Weights of a small transformer language model.
Size: 11 layers, width 192, 2 heads of 96, MLP 384 GELU, vocabulary 512.
Architecture: rotary positions, untied embeddings.
Training: a variant of Muon for these matrices, 129M tokens, 3940 steps.
MLP neurons of a small language model. Each row is named by its layer, matrix (down: output weights) and neuron, and shows model dimensions 0-95. Each number is 500 + 25 x the weight over its row's rms, rounded and kept within 0 to 999. Numbers have three digits each.
A block is one neuron, or neurons of one layer that tend to fire together. After each block is what it responds to, as a language model described it from the Wikipedia text at the highest values.

L2.down215:496528522525499475530492480554495519494519505486523482503507517462499484514520473450486452505498495546489514517466494461524482486496512519542460500463490502519485480457470507515464471492501482505590473513466526511457537543462490508523513518495507508522504447524530465476558534500516545515
Description: Mid-word fragments

L3.down14:532493486473525473468487535502534451500502527523483494497486469505493513484441498478468492487472447525493486504463497499508500486512492529475452552481535486519506535540488519527476515488470484482529545509466472514510500475550507490488507465443518522517505529452488495504492541475505508531
L3.down19:454507489546489491528444558487498553496496534518535500490516475532509521499481497515515524525546505500520508452526528512535549489481554502483489479514455495526510542497509483510493504489486531554461477481493511512509499504447558456498515538468486483509462524537534522484494533480485508516
L3.down74:480540525516513495551524485480525508478510501465482508469487503490498502473482483477475482519528501487466474507520453503536502487494512474508522520545543488446494497489535461488511485514496516524545508489515546499464495496512497490477519549544470501559545559469515526476538472500486513528
L3.down84:481520509468498526524453501528504476504504482529510510484510503517510468491453483474505502500491505492518500569500535483489459487521477539511527448449453406482475497511482510483468517548536448480508481547478498480503472462487511484443503531488510526508525501467528495501535481540500487542
Description: Second piece after initial letter

L4.down9:444550513454489546506493487523547479478511528510494523510504512448523463531487456492486486480461502498527511484477463517531482501507524520499442515469467516510456553491523493517474533469491486496491517515506493458448511493502499506503506481504504546479478529541539527557493505554510504515
L4.down56:525496451519469470472500510500487516509513449492474469532508540486476509500489520523470460489503513472476480507501511451541498475521536488478509468507511494456495472497446470506506459504487529528512528508451475502475529512538525474505501510487512531455533469464516481502527511505499487498
L4.down124:463480514521473498508506483481461486464497516512492461499503481442518504536499506534513547433487508493536497522585562490474508537468522519475476466533505496473467488553498495481535495531517525508521500493461507498503514509531472507512511519503505505490467495542481505537520535492443513480
L4.down142:474532478495558508475544498514482502503488500483508497490506466538468516531486514516487528472499545447488533492560459496551542476473504476512445515513507462501535545548524482485535498472518445514495499497485503493507509507531491496515475490477576521531505461511471522529502514522503495505
L4.down160:529510546513465485500477509469470480470484528478499489515497446485509470489533433466514494528470512467516531499529501525520493493523529462473474496503454523509479476469525511448546522507483505467529500505511468499489548504495497494497521529510548499501533501491530481524471500504531477480
L4.down177:479475442455488527502518477493498494444519471503465522522477469522531488525498483570518468486549476501499543420541522479479522447524506474508509505468510469510509500503551480472527485541523498509511503526564530458474518522458497556544502505509445511500470506482496494530502471506510497474
L4.down185:508498471503491501506476499542473551498533540502456475441501498512473523497474472504479481490528433517524495536505559483496512510525523506483443518498511499478498462488509516524487495494466515512481485527519477509491490496468523494464519455512545527501459471505470517481538472503476514511
L4.down215:527513526500510526531524501490462480473460478514503476537515520463527536530491500502519534513506512504479508525464538511494491441513535505500487484529501432507509490505535505436502508464494555527449500510506520508512517465495470501496518517494464515531493451511486513517524463535532473527
L4.down239:516504474515463498474487533509517481463495542493504540504494469493495455502503467502517523534488474479533447536498534530467510493479472494477510522445446471529491494501508480512518516495517510503510505464514514540493492519487469476506504543508486517509544524513511502479527475528528550506
L4.down243:472530561545499526497498489483495501547495490495522535461512528519437484479491508545526503502520455486444505522507484466478463516531518465506457493510487503509496453502491461536536503499518469496510508489547499489521470475512491502468497470511486520542507508484507513497484518493440481536
L4.down245:536550504543512518502476517520472496485498515507490499525530490471489500552494474505448486527480471535471521546487457460512503498483498513509481521499513497493471477523476528448505497491474488495467501480520535487527492495486505494514505467507516500496535469504525452521524473484528426497
L4.down246:469534521492521518471479512520524491496499545486459547464488496550525503527511501458482491479488523518486503507470453476533503450460536461455519496538500506503497525502472498501516485522507530496508516516507509536476529527474518463461515501473444501518530479492519524521462523492487547482
L4.down340:519473501494464523492494469494522459482522483494480471491501523500522503486513515515471482460536484480543463585523514497451505538526540560534464466518501503496484511519471551477517506506535481485465512530495493514515502475528523483519510496478505518480531512513476513501464514454546536506
L4.down351:504474487521527507499499513491505507545482484522493478477511464531555525472543459445452509443482502477478488485487484530485499502484501516510506532478470477451464454516514522504478477500528474499510471491518494546517501497539481515508513530524522475500527472512516518479497477528501538520
L4.down359:510538512510477491514487443532460434515528487471506513505473447470526523518508509487495477508484518477438498496479500489520525510489467467509498473510482493463499511493505529467517451526478533438457515496499446518502525471510495494505493515476537488468475533493505477520485510496521477499
L4.down362:546500494504540547525483491509493473458500488490545534516536504510504511473493503495528495439483514537525468422528501452471497499469512503480521476523507514516508511496483492496508539452504506481518490506455469509484494534537510537455536500492467506536463519487492491533493499472489473496
Description: Mid-word fragment after initial letter

L4.down13:495488443530497530501489509504526505487467540522520530469501493510521473526541495479487547496471496513539519478510502514509461500462512527538480538506465522476494595485487459495494510508495492550470421509509497437489480504517524510478537509482470458505526516488479494486489497471540495525
L4.down21:498454496512486446495489496501508503482525492497502471543498514470507475559503522502509493485503516537533517468541530505463500497499464511489549480520528495513550540545518482491563519484456481467465449530530496478542494516477475450505514491442494518523477503485495486537497478471521559541
L4.down26:527470520521508524502552512503490538490518473510468494529533473478529490460527463507459459486496489544480511495491479493505469522472518510515460509504470505540527493469495561478548471506457500466506519483511483521481486490450511484490434507480504505504472523493547505530511525482470455469
L4.down133:527450469524514493552480509583482508469519511503479493500466562490534505487482464489466457533460500503500470521494523513489512471467478490523484507487445463522503455490502506482489552499494502538526474503494538522501507495497512499483472519505498499529509467536488537519513523473505494482
L4.down148:462497484486496485526487539480516519490523487424509535514483531478491591501464478532474487491534494498574484457483508481522486470531478492473524500496471511499526484492535493474493521453482515505493466474525491508523488479522488479472552493489510516494524517504510488485518493491506534534
L4.down153:472496508487489555493476488512486478476521505497503453477481514500522502487450514499484501492470519504496475479512520514456454459493473476472513507492502485518497546517439474478536502493530486492529505443510499495518521520494512477496503528508563514494471515499486505446497569492491542521
L4.down155:487511526510512479514469463527498496456457520493509531546491477473496502524523492539498516502465502562478539513518499452522483498513480521518469517515507479500525492454470479527526512504548500498510456516495541520454499514489517467519488503501472506518557491444502492504527469488522520530
L4.down174:540499472518485499490448517580478514526499510532524519520496532472543522477493522502502496427512540522475532528521470485501512494489458528514501498490517506485541476468503493534473462526502505456513477504473486504476458507476520479533498516510496492515482467508468486502523465506467549455
L4.down175:504480541497493503466509482545481500539486462513507443503482470496468514513479483474503502466478484474546498502541493516455497502506506542477490534528476494530503479529483519470521536493555517482520492542506493533544509476504515504508513471506490528504496448509483459515450531538526478511
L4.down196:494461486495527518465490457485515547478478544465433515494508509465503519490519531497485478477506534514489523459545503529469487513509486471497501514556491520522498451531501461515478472501477500521532507470484498509486532506495535527489487504483516461490474517454531533495459495501469500534
L4.down199:478492441475528471509508482504490532486499509506523554493473443515494523525506503490450504472502507496473461497503498504489489534530539497515513469496507517490509509462502512521505455501473514517524524500542542518484464471457496463495495502459462506512536443516463516528492517481506477506
L4.down302:489512507551430476578468516464458498481507522502494505509506567492506489502514494524515509481518482507461491477523549492477498512496508494520478463492482488497539509534501474473519487501496521520482482470509455495482535511484468453503521521491481545464487450492534493509478491548497519468
L4.down330:522509499546528476483480477529499498538485469483497478510511502499487558546499460509483469500454499510526535520513526491517491517530495494509449503488504545499490472481573525511516448486476460465492525489501511553494466510484499476473497493497486486502453532482528510480480495463470492510
L4.down348:508485530495448524492530487531530494538501498541504510527503513524524490508507516505517477445513471520461499475485495515500502496516493508494490520461530508512527538521499466509497511483459552490443496501534524493475488511495490497455508503506495521509493500511486478482537468462487519434
L4.down357:464513507493447481506525477515504495489499590481503512507420477485505533519542439507462503507532534498463502505501465514491504524490510513462504503525530503523457475489541491539484490517517505515508528483480518512491518453489496504499490483479477469514492508486501530523465503486446485510
L4.down358:512491508492475505532531541501465535477492500549515485525509487496508520468497510522490500502502446536470522513467521528540554481553494514462472538517535488514473477493489490520470501525477507544472479481500462545492506509494537518524489527471518525489475447524515523474513504494492493490
Description: Word-completing subword pieces

L3.down11:525506465509498524484528510505490515449525567510503525538437520516569534474507490492474445500511491531523486509483483499464505487509511482516522472530481527521519501541470474499490513484512526527515503467473517531495490505532464540523524515471450499493540460484476545502532462507495481457
L3.down63:487484532515458530485532518492509499496504528466488532492557484458476512523488493552478497522517497525523497522460516473502465516475519492495446481497514500510497527531515504490495545524513483493488540506473513452525484520466490485527504503489514512491463461486503522441481517466508523504
L3.down80:517516523484541510479524497470504501464492507497518487479515519469525515517516503504498507505512546513531511439494458494489464540460514533532493506507513492503465491487535525482490502526482488514500511504475498449472520503508512598448504524503504486479506495529481525507521481514551487499
L3.down330:532495482498506538503517501455502540485478532506503501466493520486539469494444524487489488523529455500495480505528496494432486491476481448536482480462506515530494518507489503457514534477494530509502528482479528495517509464528533493485469478519489499506492542519478568494506476528523510465
Description: Mid-word fragments of split common words

L2.down58:480549520520457475487514489501502510473497516498520512496451492524486505474527517479510509503547521515540491497475479511538545485547509572508508465485516488505484530534491468505508511480526505501484492510488472544496495451520479523480466499472486505498437508495454452515518524517478485490
Description: Split-word continuation pieces

L2.down67:536532464501501497499467501492483541507503502487536461492522501528476499526506499467508509512456531504449531518462483445471487510472481471503505523493463542466518477503516506493506517507485485490506521477457494459475498515467477449507488496493507488496528499506497514531499495520461498504
Description: Second piece of split words

L3.down81:469496450543549517522456482478515491552489497503502478473449453502507531524528499501512493509486488496492481491483505506462499507497504538498494499475500483509515519473504509479465542508546516470507498528509549485439529489487510524517475509492537499523539513534518500493504490500487495483
L3.down241:461503518505509522506472479508510464502494476554504493467493475591546514495522497488499476496510513537504497499472502515545535527451522505503496505467492464456518469510515504530513498508457520485523489509484504542452471499510516491495491451507537494499553523474503472539472527456517491500
L3.down264:483494504474505538523450421523540457533536482483522474497479454486483490525529539484463504508505475543454516487513492485486524502485505520514556547465499542522513554470507458511477496523524501542458498517509474453482484489484535488507462475498516484472477498521516511485461524510487493508
L3.down340:472500475477498511505494479528541522460490479434449503502510511512526513510472551521480486491505549524530484464494504484503526485527485509512493519500508456531554516520482491469530522463485510491497509506497498514481503526435477477490526487481523496435500538499514484484469513469569526474
Description: Split function-word endings

L3.down30:507446493491519497467473502473491512492489490496491522502490470498516523526507519492508450501517476501508528522558517485471480485562539527486447516505473512490537514451533493497508525505470485505506489521487486503486461510492455534516447511505506478499472519536493495531514508521482480488
L3.down94:436492469483488499518498490527466478496532496465510480487531486490499489475524533502478519523452473471546517498539486541490523556475520473496508510524492488523539499526494513509462503534519547505519487506506469548474517494492501479486498488514514520507493496455460416517466554490475499492
L3.down109:499520524509506461468471488497504500497520516472507476486548504485486464522474504475521522526546489499477551470496504475499458487515480533555489503442487530543475513489493504509466475480498520473535508503487495508484460510515513479495474470502542502508503495477486477494488493539547500550
L3.down302:516471497529492529504482441519503473520501509512495535514508482484506523491534512508502466524495523497452484484527529522469472477545487478476417506528478479489540516537482467486497467491502499507515509505478506478537462480467543520502532506479502522494537541477548542475544508551527479491
Description: Second piece of split words

L2.down142:508493503484528464480443521538500438486474471456491486514517500509547512566497498511468504483568495511469515503488507508506536511495540477497505512504521490488468520511462480472474471518513488519492515514466495493519505472514570495519490484486490473508471485452481539526512501498495533493
Description: Split-word fragments after initial letters

L4.down22:522505501480518545497513499485517482472466463536494516505487447518549499492490460509501489489495471485512491488536469521511477538514492498508518457484533504547480531521491463475476501501465512514495525487558498499503467450495519464500454485477498510472456535466495540497526515543495476520
L4.down27:465503504522517452531495476494483531476468489554521503516472484506504502485509492498513503500530454497483515533490477477472517528509491501484493498478510454514489513526437470478488527524550501491474511513514490505522496504501532524524480519530483499536509515468451507534478508542486477509
L4.down63:507534535481482520467511475486506544485519516525576461505480482495519457512503547513496476486479498496466537514522454476486544520504520457476452515540516510493484544522456475537524505521496518493517485478495477490503516537454479512485548451480487520524479530532518542498529498488482490493
L4.down87:488473512493523486507450472478495484463488464508519493514529486530510506552503519462476508496473541479478473528485520522526492543545501510507515526477566488453506512527511519489483533481535507476483541513499520452557472502528514526518521543513472480494528503540455498502511541543491509490
L4.down94:486509460492534527462470507466485520487516499479468562497492507538436523506508517518492486492472506519516525524531488479475450530519516488544506511496536515494479489507498492465478498475494490468503520499505453460477500516505510473501424516480466503493497512534524547507516466511477524485
L4.down183:491504510487484488501481488484488535486512534508534511482479513499521519498536540476519463463466518529481505460524533482564533449501483477507528456508431495471495484522522503544559493546482510528482500497518493499488538510497504500453501499518531527501536466477473478452467524486508518462
L4.down213:526484513515474503516513513539465529467467545500491491500524515493529496475508572476566463502489469502497495523514481481466464581480490493499482502452479523482481488515474532463458485432478461520499542492495517517527510546513514464509490495478529514508491499528508519530449451484491484492
L4.down217:470524496525515516539453502515481463471512490485503503492505523503507489495481483481482497512525510494477496503463526551457472521499508505507496519498513481510524489487446495511481550505511488497516535513507510477494521477527563515552485519497505494495492486481489479495550519449498556503
L4.down226:490464474507495511435480512501518483494501490521494489490519514503479492485499538468502445441475507540502505515506531526497500535511531485481495506504526515473468531507488504491455483469483506504553542479461504474481484479512525510551479518492475471500517518530508514483504522512547499529
L4.down233:472490534503517520500500494466497506503504505522466468503499484511504499524455534507482505524514524546479483488509437489469499470478478515530505492500541491487572456505455511493490502487566511516482503523510533479473477501482505554523513525522456490485504483511469493521520512512495486474
L4.down254:492523515520479513568501505484496542495516528493527535481502497494489511514546461521457497520499471483501490475513453527510520543536491530538443529529482459480492509498453484556483485503473504464467496486528445473499508472451515548520493499478520498505485541500498494493482513508489522523
L4.down256:474487510511522524524461511493474516506485470514539492494497520492529531440506531455512483485499468512465476559486529529506527518494527496465503473498522543528476516489499461484530473507542576490470499515521470518518478480500514511528501529482533463445514516500455504483517475494525499511
L4.down283:467521468491499472463492524478510496526505477505499506460504487514480535489520496491433503510522526502491496499503481460518474505438548511481551560457465521464461491480519550514455518486526533473529474507503488516477537521526492494488530466472483515501542448526470519551489485491512503482
L4.down315:559488494496532516463502543503491444512496443497510525474508508528543486456541529526468500488502500497461535474473484521506504469526470527491508513507468486528461468484467478495503499487536515515491484553550571467473521503500488518447478505487477488517535517472441494464525497529470500481
L4.down353:467491554501496498451527466463509509541520508461504455530443470486494507510532523505543534490504484518474513487495483564484482477491510493442461504558492485526497469456491525491527500494512496504479512457508482502455525487485486525511507530470487485471503481488521525557529516500545487493
L4.down383:461491515497542532509463507491487487503506503530533471484509511556507519432500526509490489541493478558496509486479511545489480499466519539526527509536499537511517471480477484520505488463542490506508483508537514446519496520518491493496546524485511512477451497497501481506452511483532546483
Description: Auxiliary verb endings

L3.down27:507481485497521525542501438489462497508494511540525532523489450525560496549516483465505486510495516471490538485449493478517516493524564494500501493455526472479504485495484498540481505465513520473461471516524519503507459471493509496486436492501483508483501463487558518490529503482515526521
L3.down89:450518499505517492533555485505493507530509476508519519502560507492503501521473489431507510505505544495474473511499482486546561492456491522483509475485500529500501522481441463491515476550461498478524468476466516468522509493471514535506489491466533495506454519492525523474507518495471453513
L3.down92:496509490496459463536486490489492525462482488490517489466482474521501498511501494535503483531468508504461482479499510476536526485532493498486474503471493474528493481547505505489525494559495505518483554517523457498522540516475523474511488515476498488503496564463453470518482481515519471503
L3.down93:488485502508526487496482538499482468511481489515517499453487443500501491481463511472451473507479484466512543488522513464506487479486553523477473537501500497499534476520517493491476493522524494522488483513472471527504507477455516514505535496502492499526543520497494476464474513546499483524
Description: Mid-word subword pieces

L4.down34:496486510503456492484532522486509514482485466494480512490486483504510481491502443500513542515501475500524540522458575501551559456488489514491506536506537524485499512517521519550473546508538533497556473477506490480480491493508501451513518489468511486500509510483449478483499543479549450523
L4.down58:545491524524484514499451549517493492497465489477499459497493554496515507527486506460500478496518480505532497508525539447503491476544485508523472508473502508469530516521450524517486499520509474505498528508495531489433495548451469489472461522492542496448553514527508521501521491531474470510
L4.down61:487535486513541502516471576539519482467470526479520507476526489540511470493482483471485517537471496511527502518520522496417468520521488499475427488444534485523510539506552501503486571491498475519503490497526504529485506506496507494495526494492485500480482505470503523482515456516494517479
L4.down82:516510494523523473481500488476446451553515471527514511506493463465482525517522537478482511555515459504488444500503536507485457515492551474523496461515493514504456513458493504539546504498568466506484485480502474464507511482509520482507498482506462490471509532511457494496494458519560470538
L4.down103:536538524507495515503476466515506493487486467505489505453481484500527497462447467519502512548482499493498505497500537498492479478518473516486456515535492470474525472534484535449519467512472534462499514564515489500449515503478502506520514498507545530517474487489461532500505493483495502500
L4.down112:509545464525476465492460527495493491508468513499525518488508481474495523515478505528454518520504528489457486468484473471472536520497482470507530500535501485482557486485531504482518518466463500490486493458491487510489521460521540481537502530476484522446558518453477508525495456492533519531
L4.down159:483485508508505519499495500499491518545505520469488478528561535473492504479525515483506514518578554490524484484520492526493509499484502487525519445535551517523438516495540523462476499465493508568493489543459467522479459509491489482516542517489467495462485486523492503527478482520530502490
L4.down166:533544560493498506480505498502498505473488554517490495521471499491527484497523507485481469473489530498532531464540479499490495489544536485507524510512441471482484435482480501488477490514513469538499509440493503514499539497522493435503494445509496483537505506513477473516484596506462486513
L4.down179:532481522533519466536502500478516502520472539525499461488474492484510510531501534452489474487484456476498482502512477494488526496501464502518523514503519524478497502488492502555500532470512505499462519486460534481486513498490522499493506464513519530527532524547481518469493510539508530474
L4.down189:513533500535555513500485474510513488432473520531517443523515545507498504504500490462497497503463503482516520538542482501527498511516451496481512509486481498476545511518472439497510470499529499507508489513478486485494512521490497548556532520460505469537491494538465507473451497474500516524
L4.down193:537500501509487486512463508490455507468494518496493470486529480474521517537493506522528508531504489490510431500496495529517526457507537485488485483470469549519524536533475516493469518487473503524525467516475493485440511518484523490549447536551533514508495513496532493474495496504534483490
L4.down271:519507476525515487508489495525513452475507518562470491507484512518495520474498487442513482495523517523497502507528477497511513486497446469456521499491462461487526482504539505492540490507526483462495499538456475528495535532507510505479465484526523508518518564493492521511465454491471529492
L4.down272:488495524488537467523468494469509488467504520540489506546510512511441462498473507513466472471489531457488524526518469465496464476536476483509526492464516476503521579507523493530532521495526490490502480520498551508526496486484511539515409455493534523542519481511495480479483511494520523463
L4.down309:501511462536494560557518476514522491510505514532496538494487499468533465486523506502481497460506510491438502495498497491499538481484464507475527499466477454498561556502442454490498460481503464483489486510512490512501495505500508511461533476508493522459506546566516483498486510517510518480
L4.down318:481531521490443519497523481494483501527543476510483492519547509516474486560480503468491470528480464489506500488505512522486465504474455496494507509495522507492484500498470526473472520506524525482535509548488546498518516517468555431501520508501506500496497538502473491493492502489480466479
L4.down382:518516431477498534506466485491500461506533511527536505522495441529492507490509524526522478518494521504498509520471500457523456492530453526502476567485557486514525500459506479509485520506500500537479480554520527486536487507522482507496454457504522480482507533524493552530489481512505490475
Description: Split word middle pieces

L2.down299:507499492509498524498466478517501531516523468487494486571549469473516517479519532553522517535456497490546510529481517521495466496463485523465490468517521508504511477471482494469506484494444487505521513505462536511479499515544500490471491488488498504526492485490519543522480506480481510464
Description: Word-completing suffix pieces

L4.down15:518506524405552493523513479484550508505532523518471576500483480530510492538498458510505471550491545461468505460522512472541496496486508524490465517517496535478502516461510497461502545533485506501517490470518468446520481496478460498520501488499516470483504506481479479518470492480513504462
L4.down48:522513466513502513535484518499538600498460529518506511492515516495463508493481536497486463583523484520468511517495526501501498512494493521528491479505494503510491525495501470512475493458488485482525483489533473484535570520509534509519487481471515487480489501467503520508465531530503542520
L4.down88:539487453498522500535467535513515517510521517497475520483521482493480507511459538494516529446490496530482541484530493472488509498507513543529482519478460498491472461523487476476485506510494538544468493502517498561538499498526482493480549499505497499513517489474541491477486522495478503507
L4.down106:516516493529497484475517514513505507501487546480465519533529492502475473516545502521478491485475527471455467517489473504473504498492475525470497472547500472483493512496511454531495505523494499478494495505518510476482532487530483534487549529531468504465510485496465488518467447412537500467
L4.down119:490544481499478535511472466495521492533499445491497512490500481472484497503506471514487484454551562497522489489507511521547482503520533520461501467539490503532508473513494559476497513522503495505510470527496473473516515484500500532528466477503486563529481546464500465438497533521477483504
L4.down144:497489516516473487496462447463464507487503504470478489514493508497558487541481513533492464494513557497469500518498518504491455471475475476507467510495523490492466501494532521477499524534482525509493521439537501489559487512547493508501542510474517523534509478517529494471481494496464482537
L4.down204:484491521514531553479492461505507499520469521544486474520540547490512477536456488559505424500504508540490492437485546490505521478539491530497471457539492519506500470483510477535477511492511457497517465478493490491515467470479494451501521505474520474507485517498489497510546488487509530481
L4.down281:528535475507487532540491536527488473476486485511509488534452532473463478461509497501551501454487504519500510483470520511498463485506482482490481496460538488522504485530470487490479474499502465503499532478505527512467521526531493531510553474519512472484538506519522482554495474528551492523
L4.down305:500488506459507519477539516547493497530480538516438560506448483533558517511511489530451496520483496496461486519521509532489477506491516470527494522555480526509512522526505516503479528555492485469479503497447519514514531511506514509490481462466497491501500478497520467547473476504499498468
L4.down319:411502452480503501481503478497493460490521526519498482540499472527489525498485468454499515474485549530502480538470500506479508504462496501519478503473553521533474514495502495528506508503535511473517483509464534492484498521503502481529515500489496514526533505500516500550473498536482484495
L4.down336:483502516543540519515506549484507484474521479493527502491523492491480540516502488503501507492466503499502520552479527483495458475495504486498498556480497530505472532485523519512489461475501447496511495497479516520449490512508525496514469507493461469502497445530482488539531510535462499487
L4.down344:529483499451532528490523515546487483496506526499486494500512501496542499500489527508515465468475547528562485454488499481524513477477493510511485482505520470528520484476491529528524509516496468500499504541514448487494499497510500509467542479471499552519514468536504465528510526476489501490
L4.down350:492425512501536545494532472477499496505480480510523513475498457517525486489473533514495552455568491501539535470518484478507507507520473534503498492466512476488474479481490525509507497488498491488495523511525521505499534497502511482515518459527523504504467498450548529485467426469516547486
L4.down366:485563468508517462508496533552497508472486503487524521474503495482523484483484487492512475499471505481518491458459487530549581504474539468518492501479504463516526507491483477467504481526495490517487516501509448491483511514478505531466499512516538476483465480515510479521522529535528473500
L4.down372:540502509505522535515508454486516463493487431504493492501468511453487440504511496525471509499494493519518502515493502490427441516476507517496525518481510456472520469463453511494517518504505482501472528507538511472541500543484510541525497527503455487486521497477483512518511504506545469508
L4.down374:521479501506467525491560504513445517535498534544527519475519502531539540483487471535527469455482482531480519519521540551472476499465504467464476511548482498467516528556512485464521484481508468523500519492520503500506525521467523500527486462486473471488512497530529449547485485530480502521
Description: Fragments after split initials

L3.down226:464545473463536506531493504511488492485527535533503472482503516508465496545531511478500532452532526512468476503535501501499497513467551517506467495491545535486491508465468500534483463521532477493515470527494539517494490512524518469524515473498490509476476463570515519528487508520492477505
L3.down266:419509533505533491436509446511532539525525470488467510514516496496527501487517496577470531512482535496500520455498535495520499485496508499531464521454500501502503522485514520496464517500511499496501463526529494491471514485469530499495512465549471508515481481498493499501514492512457477492
L3.down277:463527515474477491518488488514471519515514500520472471517503526491542469483501490515518502485494431513510502465527541483547520512524518486486550503490494442467500514472503520490438496497593473550513464512467465535528504553513487542521441498495535496527463489490498470470480517481496529491
L3.down345:482473492555512503464520436500529512499485480467476492486536521569485518486465510531489509491483485479468484489476491468511511501499479474504493534513488493490494496506480526503534517474534504468511496484519522459542534513501499456509504493544487491509475489492497543522521508530537474508
Description: Mid-word fragments after short starts

L2.down375:467497504522515521497476456432518489511494455485562495489510495531456518519532506471558495513510470531525501520503516496514531504493487494512534515504563477534490502466483521500498497489547481561499521489482531523494499549499482447537433498439522507513475496510484562517496470488489518496
Description: Split function-word endings

L4.down7:518533456467474523495476491495533491519488527507490482463537495467426508470453477458517489517506471496492516500506472458518505503496537475542501500506450493559544540490476516479528479490471491472542503484516483511470479476458548541450491506491516503532467500489479484491468463545476514511
L4.down33:503459510460546455493513505526496495503504479488458482490497519499537488501541487546518505500511509494522498506516509504538495494531493483545504461512491509551514481504490502547485489501488440527487500499474552487508492442486509502511486525516497460496477487500463513469482452493462501504
L4.down59:460544523436518507480477491505485478487555500502495532466510516507545496519492523526543496473486524509530477508554562480507524469486465487485513522475467506480473494507450506498535467454519435496523526522522522521483478470505506489523494499511507513524477506470491521526518537519552492513
L4.down80:507515512495476518505476516485507532491508504478519487497508578493461458482512478493504514492496465505453518468481537501493524510510490490499500505473496504528479523444487527504464472509452506527519493490485494514492498527476525545526486485496449542585496492484489489496507463490507491507
L4.down81:517525512491482492482463474515553497555494517505513566528472519488532506490491482501475475502482480525483477500481479515508501473517501512519527495498498464512495527512459470482475527500488528509529488478487483546499534518508525457437489500455498505490495494524485504465513563486472510466
L4.down92:434467556485508486493511502498552500504528512522465462501531501487460501481516509501486530511525523475518492513521497534526476509548485488516485486503475492529466475530554544491516495477522479483525459507497460486489479484509510468519525518491501531538518491526461503489470487484536482535
L4.down98:453474542456460476507498484513480503493527507477534525493535502447459543541476548537534513524500484482504517483488489499493503474474531504546514513489476490521513503501471498482521485531487494500484530492490515499476498493514535514493485477452521526505547521499506523494483512495469519460
L4.down197:506467495482479467466500455487524489493516473454508494497480483516503443518518509500507508496488516511531486453474450500518517500537477535517499506493518511476507528492513494493514497516500517472512484477541507473521484488473501464543531458501458458488520501506518522560469496523494493525
L4.down200:475517488487501514494499431478507498448504514454493460485449539478518481501481462478481516501489544497482501477477488480471501502506501490501503506528444523517496485463493477546522500509514522495502520571503536506456508491476511530501507517501540465529494495505480495474518510493494519466
L4.down203:517497493502439520488494474459548525557498536508545469456505474502481494541516545541509501515512480496428556495530480460469492489532504474485460520481453485510508543471447533504499480509516504498489491500483495487494481517484502479498514494508502477517539505529534505522463493518495462510
L4.down214:458489481479480453525503487514519482505468484511463432508463495466517504518509525483462512514499521514508485539502522541524475531524534538520477513510503514509473482470473498501474480498515475496436540518467493544485472503517508485503523487490453495532501506493519510524490498516481504486
L4.down231:482462484490539461448509514492546480455488472511465484535526469511474515554525466474499524498468512528530552441534475491498496436478544510491480510529523553539523480474493518486512515494482497528526480467510513495532557514473480545504559530507501491566512538483486506479475501478494492491
L4.down236:475489495504509536508498480515489516487490464495510450491459525513536470494534510503467521462473449500544538518552498494493517478528529512522533507455518490534555488494542508488495471464475449462531492508436519537451473509488529515451535521495476516508528519513529510468482480484512566512
L4.down264:483501481500472491501510473473528474497466494499487534511506530508485518504578501545476505448451494563485472494473493521485480498511510513533497476509489488497474495483426523465474492465492522507506485476494484511520523510504494477484512517499483516514517521459501472503513466523486569508
L4.down326:506501529499496501513534479488518512482504560559487569493504525484530493485521480493515512487490498514510541516487511559494481518496491480466475507505527479554501536494472506475496494487461541530515485513511483489470487468524497509448497501453513509517492466479493460450481532504479504459
L4.down367:495491535497459502496506462504497520534514531502446463538469431512529470504497478469469524531506531477447546499489478530513527516515503507512526486528528488488458514519516490524533493498506522486450514524518520453511524484502523504471470482521486470508492471513489476538508492493472491498
Description: Sentence-final periods